{
  "num_hidden_layers": 13,
  "hidden_size": 512,
  "num_attention_heads": 4,
  "num_key_value_heads": 2,
  "head_dim": 128,
  "intermediate_size": 1344,
  "vocab_size": 50257,
  "hidden_act": "swiglu",
  "norm": "rmsnorm",
  "norm_place": "pre",
  "norm_eps": 1e-05,
  "positions": "learned+rope",
  "rope_theta": 65800.0,
  "rope_fraction": 1.0,
  "qk_norm": true,
  "attn_scale": 0.0884,
  "bias": "qkv",
  "tie_word_embeddings": true,
  "parallel_block": false,
  "init": "uniform",
  "init_std_qkv": 0.027,
  "init_std_o": 0.00529,
  "init_std_up": 0.027,
  "init_std_down": 0.00327,
  "optimizer": "muon_variant",
  "learning_rate": 0.0129,
  "lr_mult_o": 3.0,
  "lr_mult_up": 1.29,
  "lr_mult_down": 3.0,
  "beta1": 0.93,
  "lr_head": 0.00534,
  "warmup_steps": 40,
  "schedule": "cos",
  "final_lr_fraction": 0.1,
  "batch_tokens": [65536, 131072, 196608],
  "max_seq_len": 1024,
  "doc_mask": true,
  "train_tokens": 502500000,
  "max_steps": 4296,
  "dataset": "wikipedia_en"
}
MLP neurons of a small language model. Each row is named by its layer, matrix (gate and up: input weights; down: output weights) and neuron, and shows model dimensions 186-249. Each number is 128 + 32 x the weight over its row's rms, rounded and kept within 0 to 255. A neuron's up and down rows have the sign that makes its largest values positive.
A block is one neuron, or neurons of one layer that tend to fire together. After each block is what it responds to, as a language model described it from the Wikipedia text at the highest values.

L9.gate1044 [113 152 147 138 139 117  66 171 108  94 125 106  85  82 157 105 110 115 129  88 117 146 122 118 186  64 173 201  94 136  94 128 167 125  99 130 143 129 124 119 157 107 159  93 130 107 156 107 187  66 153  89 209 118  96 156 128  85 188 110 147 119  83 184]
L9.up1044 [108  58 177 117 157 116 121 136 149 145 200 153 155 127 172 142 130 131 132 135 167 188  91 122 108 113 132 165 104 180  86 110  97  79 131 170 105 126  73 121 127 157 124 127 133 125 160  95  48 113  48 120 131  84 176 152 116 119 168 103 133  82 161 120]
L9.down1044 [106 164  81 105 120 153 144 170 199 139  74 139 106 160  64 136 138 144  92 107 161 148 123  99 101 160  89  91 130 155  63  80 123 105 110 129 130 139 151 131  62 162 133 161 138  68 136 138 128 152 163 132 116 163 159 138  92 150 136 118 156 163 106 128]
Responds to: Tokens immediately preceding a year number, such as table-row pipes, list dashes, at the, in the, and month names; examples: | 2012, at the 2023, in the 1920s.

L7.gate497 [184 183 100 123 130 136  90 123 113 158  62 107 150 177 171 141 154 169 112  88 121  95  86 157 106 105 111 106 131 124 128 172 181 115 152 120 124 119 105  87 186  21 158  90 173 125  88  84  52 151 158 157 164 183  98  83 133 120 140 148 198 139  89  95]
L7.up497 [134 198  87 153 142 105  96 130 122 114  53 176 164 184 189 111  99 134 159 102 119 121  87 142 125 133 145 163 156 103 101  80 108 110 117 147  98  68 139  54 136 181 121 110 133 103 161  88 113  96 118 122 114  99 100 180 127 109 126 129 173 140 103 145]
L7.down497 [ 75 114 140 151 124  99 147 108  74 135 130 116 143 107 154  89 150 124 143 136 119 116  98  68 145  84 101 117 136 129 207 139 100 169 121  92  60 114 158 108 106 132 104 172 111 145 151 127 161 117 148 123 138 117 146 208 150 148 106 127 107 118 129 142]
L7.gate521 [136 126 113 139 165 114 149  80 109 105  83 140 149 132  66 154 117  62 113  85  81  84 119 153  51 147 104 136 125 118 133  99 131 161 139 136 118 172 129 110 134  94 163 158 200 145 109  86 169 134 117 125 180  79  98 160 119 174 148 112  81 130 118 156]
L7.up521 [ 65 137 124 160 110 145 166 122 107 135 107 125 104 109  70 109 144  42 168 193 102 153 179 196 101  61 124 144 154 110 166  61 146 213  93 125 129 122 128 107  91  99 121  68 184 142 158 115 114  87 123  98 122  96 107 157 179 110 162 143 116 178 111 151]
L7.down521 [121 135  97 131 107  82 140 108 129 137 148  97  96 140 109 144 175  75 141 113 138 125 153 161 170  87  92 178 130 120 157 129  71  68  77 202 128 127 143 126 102 137 121 145 179  47  89 137 159  61 141 127 105 165 207 121 178 133 127 130 139 157 198 135]
L7.gate705 [ 78  87 100 139 163  97 100 155 159 102 134 129 160 142 126 123 124  54 173  77 120 123 130 123 149  39 135 184 149 121  92  92  72 163 145 142 170 100  46 156  93  82 164  78 195 161 105 151 102 122  66 101 111  89  98 118 173  90 102 157 133 117 201 182]
L7.up705 [ 94 194 140 172 121 141 109 102 188 132  50 130 133 134 122 112 146  83 176 147 110 144 125 157 162 133 100 161 142  75  94  75 175 145 120 157 112 191 116 140 161 106 170 128 125  79 114 155 183 144 118 182 148 117 130 112 125 172 122 159 166 214 116  86]
L7.down705 [121 207 121 172 152 123 112 134  99  58 117 198  58 127  96 103 140 115 103 120 119 105 172 133 171  68 107 147 142  75 201 101 156  89 157 109 153 100 152 120 124 111 153 129 208 125 121  96 154  80 129 136  95 102 104 122 162 115 151  80 111 133  88 165]
L7.gate1330 [138 195 185 125 132 168 151 123 104 103 204 191 117 156 138 154 151  87 170 143 255  99 127 142 116 133 149 133 185 103 134  64 152 104  86 161 138 174 114 116  96  73  98 112 151  87 150 121  79 103 133 163 143 109 178 142  92 111 155  99  97  83 127 171]
L7.up1330 [104 129 156  90 161 104 153 146 114 177 135 108 120 127  99 166 105  90  88 153 157  69 161 201 135 158 149 140  81 106 113  86 119 172 117 148 144 161  97 113  91  38 169 179 139  90  97 116 137 155 106 152 123 120 171 136  94 136 139 111 115 118 107 172]
L7.down1330 [127 225 133 121 128 112 183 131 136 101 155 109 117 145  98 148 193 145 157 142 185  92 116 109 147 152 101 118 121 103 179 143  85 147 117 155 142 147 150 112 170 138 110 166 140  32 182 139 148 155 138 149 145 118 138 144  69  63  89 166 129  73 123 132]
Responds to: Evaluative or descriptive adjectives, often a word-piece completing them, in glosses, quotes or titles, e.g. beautiful, sweet, wild, wise, fair, Small.

L4.gate410 [ 87  66 159  89  79 149  96 151 131 142 135 106 135 128 157 106 123 141 120 134 133  84 160 143 128 115 124 139 147  99 110  57 145 117 131  60 151 158 178 116 110 123 125  68 173  76  99  94 135 132 143 127 116 112 116 138 104 157  95 136 116  74 136 195]
L4.up410 [119 180 179 137 143  80  84 147  72 147 195 105 169 143 115  87 122 160  68 138  86 133 149 154 138  32 130  91 150 153 118  93 112 138 137 142 171 136 136 125 170 107 166 119 124 124  99 110  97 119 192 156 136  78 172 144 170 145 106  66 127 177 183 111]
L4.down410 [201 132 166 150 126 137 180  48  70 175 165  86  59 178 133 157 167 174 109 124 102 109 129 108  74 103 181 111 127 183  80  90  49 165 196 126  86 186 175 146  97  66 114  94 105 175 136 114 113 135 131 140 121  95 140 137 182 111 116 187 156 142 161 113]
L4.gate530 [191 149 151  82 181 157 149 181 123 125 162  63 132 154 114  91 196 131  96 104 109 141 141 136 145 158 119 182 103 133 175  93 138 141 133 159  81  95 124  64  83  53 126 146 104 100 157  96 124  98 189 146 141 177 154 144 117  89 167 137 184 102 122 146]
L4.up530 [146 124 169  77 187 109 109 177 146 140 102  99  97 134 132 146 170 124 132 123 119 161 106  94 207 111 139 194 163 139  86 114 170 143 150  91 162 177 116 122 115  80 156 159 121 116 124 121  83 174  78 130  98 146 128 110 134 144 193 162 119 125 208 164]
L4.down530 [103 142 208 108 154 202 129 157 101  89 100 105 174 113 128 123 124 155 140  76  73  93 117  80 100 126  86 171 101 118 139 123 116 121 144  72 175 162 151  97  81  99  64 166 133 134 153 124  53 161 143 123 101 123 144  99 137 172 181 157 140  76 104 146]
L4.gate560 [160 145  86  72 150 104 154 129 160  50  91 158 148  72 119 131 134 129 132  92 125  76 131 125 128  95  93 156 129 167  90  77 163 142 132 154 122 105 141  71  80 107 130 155  74 117  91 159  74 146 137 104 132 136 112  89 129 184 103 141 130 163  91 141]
L4.up560 [171  79  96 169 164 120 181  76 106 191 104  55  64 107 145 160 127  65 144 122 130 142  92 109 132 173 148 119 181 138  80  67 136 128  99 163 145 103 137  86  75 111 110 148 141 140 161  87  73  89 133  91 100 138 197 132 198 191 114 131 224  91 130 129]
L4.down560 [ 86 163 111 116 123 101 125 161  65  90 106  65 120 123 155 141 176  99  99 106  72 200  97 148 184 137 143 121 176  42 125 117 126 157 136 136 135 123 122 138  88 115 103 100 122 150 176 129 138 167 135 103 164 121 109  78 177 129 125 126  92  49 204 123]
L4.gate1007 [192 151  84 134 145 157 175 176 132 113 103 111 176 126 174  91  92 119 146 140 169 185  83 138 121 104 130 151 106  40 132 202  96 161  52 159 156 205 191 175 134 129 117 124 179 159 114  56  87 136  84 111 128 119 148 131  98 103 125 105  91  94 176 157]
L4.up1007 [194 160  91 163  94 150 147 105  92 152 164 103 118 166 121  85  43 123 114 108 127  73 103 128 105 143 147 153 128 128 120 109 102 151  89  89 117 229 112 120 151 135 141 132 127 131  76  69 159 129 183  81  92 114 148 127 223 116 114  89 112  91 145  72]
L4.down1007 [201 110 128  78  95 140 107 147 111 116 130 130 128 150 177 160  63 174 146  62 116 151  70 110 111 169  76 123 146  73  93 149 156 102 110 109 110 121 148 165 128 101 101  80 114  88  75  74 150 125 137 109  98 110 206 114 177 131  85  80 104  97 159  87]
Responds to: Mainly the apostrophe-comma after a goal minute in football scorer lines (Kluivert 14', Matić 42'); also table pipes and word pieces following D or W (D-igg-ings, D-oon-ican).

L9.gate574 [135 151 111 115 145 141 167  69 104 143  85  84  90 115 141 145 124 119 100 168 108 123 130 158 153 142 172 100 198 143 107 155 165 116 166 130 118 180 133  66 103 117 206 228 136 113 145  66 138 164 154 160 122 107 143 110 149  98 106 108 154 122 178  84]
L9.up574 [145  92  73 144 141 148 136 111 121  93 149  53 165  67 102 123  95 140 139 129 141 191  73 152 127 128 117  74 151 132 174  95 148 139 133  58 154 100 119  92 108 100 130  85 211 110 115  88 113 145 159 112  84  96 156  93 132 198 100  76 124 174 131 131]
L9.down574 [121 161  90 122 115 166 163 146 152 157 115 109 107  65 188 123 103 107 108 171 121 154 170 110 130 165 189 122 165 154  96 160  75 131 146  82 153 118  84  92 170 173 165 191 105 153 179 149  98 140 112  96 144 119 132 178 132 137 140 149 101 167 151 109]
Responds to: Punctuation, spaces and name endings in goal lists, stats tables and scores, right before a number (Orejuela 18', 7,866, 3.72, 90–92), plus first names after and/with.

L4.gate341 [153 154 173 172 131 150 167 143 120 157  78  64 137 144 119  66 121 101 145 153 151 174 122 157 151 119 135 110  60 104 127  96 170 157 129 154 169 175 152 111 144  80 167 125 135  83 132 135  88 114 145  83 134 128 156 126 101 122 129  95  69 102  50  73]
L4.up341 [140  99 136 116 135 165 117 188 153  69 131 161  77 149 165 161 137 143 160 130  82 115 135 178 131 122 216 109  89 158 143 146 146 141 116  75 135 114 121 110 120 125 114  98 123 121 128 131 123 173 163 152 120 112  85 167 148 149 151 133 110 181  81 169]
L4.down341 [119 126 156 147  83 117 134  67  98 111 108  89 117  83  89 112 107 169 142 134 177 132 162 178 148 102 157 136 100  69 129  81 184 117  96 113 115 124 153 106 127 124 143 129  79  99 164 140 126 159 124  74 196 130 168 170 106 163 100 133 141 118 199  87]
L4.gate440 [157 123 133 104 163  92 122  88 122 160 112 158 141  89 154  83 164  76 150  97  84 137 118 120  48 154 133 153 125 129 101 159 132  58 125 145 124 108 161 100 137  94 117  75  41 167  92 217 100 146  89 123 109 138 138  99  70 152 112 139 179 106 143 109]
L4.up440 [116 122  80 126 133 146  99 107 155 145  80 116 122 108 115 117 114  65 147 112  83 128 125 138  98  88  79 119 115 158 143 166  86  63 153  82  91  99  93  80 110  53  97  60  84 128 130 142 129 125 140 124 137 139 127 128 111 157  87 128 146 128 147 125]
L4.down440 [ 81 139 109 144 111  82  97 140 158 127 134 120  69  75 110 126 119 104 109 120 111 129 127 154 130 109 167 145  97  61 151 120 102 101 158 127  96 113 146 141  68 140 164  93 107 132  84 160 125  74  99 145 106 121 131 154 118 153  97  67 132 114 179 111]
L4.gate714 [154 103 155 151 159 111 144  91 100 139 112 151 155 104 179 135  84  81 123 128 116  38 150 134 131 120 160  48 123  62 157 117 125 128  86 122 167 148 129 159  89 118 118 116 174 116 132 133 151  59  97 121 124 125 115 143 149 168 150 144 111 155  98  79]
L4.up714 [203 129 163  93 122 124 133 149 105  72  80 144 170 182 138 127 165 124 104 133 154 145 106 128 173  78 204 177 127 205 129 150 100 111 126 194  87 180  91 159  87 134 161 109 178 100 162  96  28  89  66 114  97  74  91 151 148 129 138 127 115  85 109 126]
L4.down714 [ 59 118 149 131  74  99 135 114 110 119  78 151  93 139  84 117 122 143 174  71 162 134 168  98 143 153 159  98 150 116  79 167  80  76  88  59 180 188 112 174  98 123 130 171  97 148 162 113 127  86 125 130 128 130 100 129  53 131 221 182 177 138  81 101]
L4.gate995 [135 147 151 121 150 136 100 203 165 116  95 170  95 156 112  87 118 104  65 146  83 136 142 114 122 128 123 101  84 149 135 115 118  77 115 119 140 153 134 198 147 137 199 232 169 119 158 140 162  79 120 156 173 199  56 180 167 143 156 135 146  97 121 115]
L4.up995 [183  87 127 138 164 154 167 194 138 119 179  88 146 206 114 114 171 164  19 145 164 146 137 109 157  90 189  94  78 101 186 112 125 125  98 121 110 188 188 160 185 148 155 131 165  99 107 117 117  65  69  91 122 206  79 147 111 142 142 122 135  50  89  73]
L4.down995 [122 120 130 119 139 101 109  78 196 149  89 156 119 217 144 125 106 104  94 124 108 136  67 104 167 107 102 183 132 127 129 144 156 111 148 155 140 110 124 130 112 152  92 129 143 124 121  61  72 144 136 132 128  90 103 166 112 144 160 121 112 174 154  90]
Responds to: The opening pipe of a new table row, usually before a year or number (| 2004, | 59), plus ==/=== section-heading markers and breaks after headings.

L4.gate320 [180 130 136 137 140 167 103 119 125 128 127 165  85 169 195 163  87  75 163 122  95 115 158 154 114 144 159 129  90 146 156  99 109  94 141 109 137  65 109 152 156 133 198  95 154  97 101  87 149 178 165 117 178 129 167 146 142 147  93 144 113  77 142 189]
L4.up320 [164 132 165 113 125 147 136 170 189 163 137 104 151  82  78 153 125 208 135 119 148 160 134 139 104  67 133 154 126 124 138 112 130 205  96 140  91 165  93 112 101  93 117 112 216 124 110 123 161  70 109 150  46 104 139 164 111 142 100 119 109 136  93 134]
L4.down320 [ 95 106 162  86  93  96 155 123 164 164 113 180 147 110 167  91 104 156  95 111  93  96  88 169 110 128 144 135  88  87 127 114 143 138 103 152 101 174 125 172 129 127  43 107 145 105 130 123 163 105  99 166  75 115 152  71  72 125 111 145 157 146 133 137]
L4.gate397 [130 111 111 150  97 200 130 142 150 142 128 109 132 133 102 123 105 160 116 139 124 192  88 104 127  96  97 111 108 126 115  63 138 141 102  57 163 162  94 124 130 124 108 122 131 113 106 101  54  94  99 101 153 118 147 173 212 168 140  75 133 163  46 144]
L4.up397 [ 84 142  78 150 126 118  91  67 122 152 118 128 102 169 128 107 134 174 156  95 129 188  74 113 151 115 137 122  96 140 151 142 157 130  85 121 134 162 131 159 118 126  91 134 148 151  92  97 130 113 130 148 167 118 172 145 150 121 125 120 157 185  52 148]
L4.down397 [110 110 167 157  82 145  90 171 160 114 100  70  76 104 143 140 107 150  98 122 162 157 140 165  92 170  64 109 119 134 128 141 148 167 163 103  92 123  97 140 136 250 118 122 105 196  88 116 120  71  97 165 134 128 168 173 167 158 187  84 138 110  97 136]
L4.gate665 [133 116 110 144  85 166 130  98 100 147 120  94 138 123 104 124  86  84  64 113  87  86 119 103 136 130 177  54 117 110 126 123 117 160  59 108 144 190 149 108 127  99 117  99  89 103 135 106 129 184 148 139 134 113  70 110 144 131 175 101 131 155  63 125]
L4.up665 [118 125 181 136 114 119 130  55  93 124 129 173 127 100 118 119  76 144 149 154 128 116  73 116 121 111 149 128 146  93  53  91 112 176 129 200 194  91 159 156 106 192 170 130 171 110 103 142 125 110 144 155 167  95 135 101 156 122 122 117 112  65  96 151]
L4.down665 [160 103 124 120 112 114  79 132 110  69 121 123  67 126 187 151 117 138 116  96 155 176 125  88  48 132 128 186 114 126 113 113 130 146 160 122 116 130 138 152 108 120 145 144 145 156 129 101 102 139 159  96 156 123  82  85 151 134 105  95  99  97 148 154]
L4.gate1042 [107 114  97 124 107 127 138 126 125 153 186 155 145 149  87  92  95 132 120 103 151  89 168 200 150 145 146 159  98  86 106 135 140 117 183 154 144 139  96 207 168 163  85 102 100 129 155 109 175 152 123 133 153 168 174 122 223 128 162  62 195 240 125 121]
L4.up1042 [ 93  88  82 119  82 127 168 106 130  74 148 127  95 165 131 140 150  63 174  81 104 133 158 172 217  83 133 110 104  92 146 144 145 122 165 142  98 139  91 146 136 150 162 106 161 159 112 115 122 189 103  97 177  93 169 203 136 102 152  95 151  92 127  83]
L4.down1042 [154  70 108 136 170 143 180 162 141 160 154 133 126 119 125 170  75 107 146  96 115 102 108 176 117 152  75  79 104 102 154 124 154 121 136 113 149 118 175 109 110 102 145 185  94 124 106  96 147  86  95 178 172 162 123 136 174  97 145 160 130 129 113 121]
Responds to: Word piece right after a split-off initial F or f, as in F-ire, F-air, F-ree, f-ast, F-ort; more weakly, day numbers after month names.

L7.gate9 [178 163 140 102 127  60 129  27 107 124 145 142 127 194  63 166 115 140 154  99 133 163  87 164 120 127  80 107 170 188  80 124 133 125 137  93 127 112 123 139  84 209 117  71  91 139 150 139  98 129 132 151  78 143 139 120 170 156 183 121 113  87 169  80]
L7.up9 [ 77 124 168 123 139 175 149  96 165 208 143 140  90 127 146 107 217 138 133 112 177 155  74 129 158  80 149 173  91  78  61  99 115 132 155  70  74 112  86  86 153  88 111 150 154  91 155 117 165  57  85 212 154 149 159 123 143 139 155 133 167 122 160 111]
L7.down9 [142 111  85  80  84 118 105 136  81 179 101 179 190 136 174 149 102 107 187 131 128 115 120 129 123 142 120 112 150  93  41 127 130 133 117 118 111 108  82 118  83  79 136 131 142 126 148 110 101 140 127 132 145 214  96 142 198 176 114  88 146 163 184 154]
L7.gate359 [156 139  93  72 150 165 122 117 120  99 144 150 141 108 156  98  69 136  85 115 178  99 131 160 119 162 153 174 136 106 123 196 131 142 121 140  95 118 132 119 150 133 165 149 135 173 140 134 110 148  82 138  84 180 148 128  99 114 137 117 137 168 146 145]
L7.up359 [130 154 100 113 139 133 128 138 138 116 119 131 164 153 170 183 109 121 130 153 158 103 170 138 146 119 127 189 107 121 183 198 109  64 163  76 103 142 119 138 110 132 115 228 177 128 106 130 129 142 158 112 105  92 178 125 139  82  91 107 133 102 100 165]
L7.down359 [112 145  72 103 121 116 173 168 104  87  98 100 160 150 150 160 125  88 149 115 142 125 131 147  99 120 146 194 142  99 103 158 146 110 157 133 130 170 139 117  90 119 101 145 143 160  90 145 169  97 149  80 142 142 154 117  99 111  94  47 108 112 126 172]
L7.gate409 [200 139 154 172 158 127 169 141 111 152 111 143 123 173 166  66 145 119 112 132  70  94 102 138 138 116 173  90 108 101 134 130 114 102 104 133 172 132 119 132 175 100 172 155  92 165 118  92 121 138 100 103 103 176 130 120 114 119 101  99 100  82 132 155]
L7.up409 [ 82 128 160 127 167 117  82  52 151  93 132 100 166 176 143  89  70 185  85 116 125 165 123 144 174 143 184 113 170 116  73  95  93 146 128 170 185 123 147  79  88 158 166 165  84  98 144 102  99  99 133  82 186 179  80 120 150 149 177 149 121 157 115  88]
L7.down409 [103 148  73  52 146 126 130  85  72 102  95  48 203 190  76 174  94 122 112 181 146 134  98 121 116 149 186 137  85 130 137  66 144 139  85 102 112 141 139 133 137 156 197 152 119 140 166 120 114  68 164 139 163 135  86  91 107 161 135 145 138 102  85 134]
L7.gate1065 [101  80 173 125 106 123  94  58  91 152 152 164 113 137 142 102 104  74 139 142 173 107 129 110 114  89 139 170 139 119 106 123 153 185 129  92 175 151 144 154 116 202 138 111 150 193 153 161 129 122  98  90 161 109  81 204 154 123 128  95 120 157  75 151]
L7.up1065 [202 155 155  99 154 114  88 111 165 126 124  97 149 134 146 111 145 115 109 135 104 145  89  66 140  74 168 154 115 147 161  72 117 124 161 122 164  89 156 134  86 107 140 128 124 104 165  71 114 164 157 158 122 113  93 110  83 113 119 183 170 109 103 131]
L7.down1065 [145 141 114 106 125 153  85 150 103 183 125 147 185 169 117  87 168 164  83 145 111 191 165 184 120  98 133 173  62 109  76 115 160 212 170 111 133 152  55 129 104  85 165 161 127 115 136  61  97 120 135 163 151  93  56  63 132 135 145 147 119 150 107  55]
Responds to: Separators such as a row-opening table pipe, comma or dash, right before a number, usually a year, as in filmography rows ("| 2017"), dates ("October 23, 2021"), and citations ("Barnaul, 1964").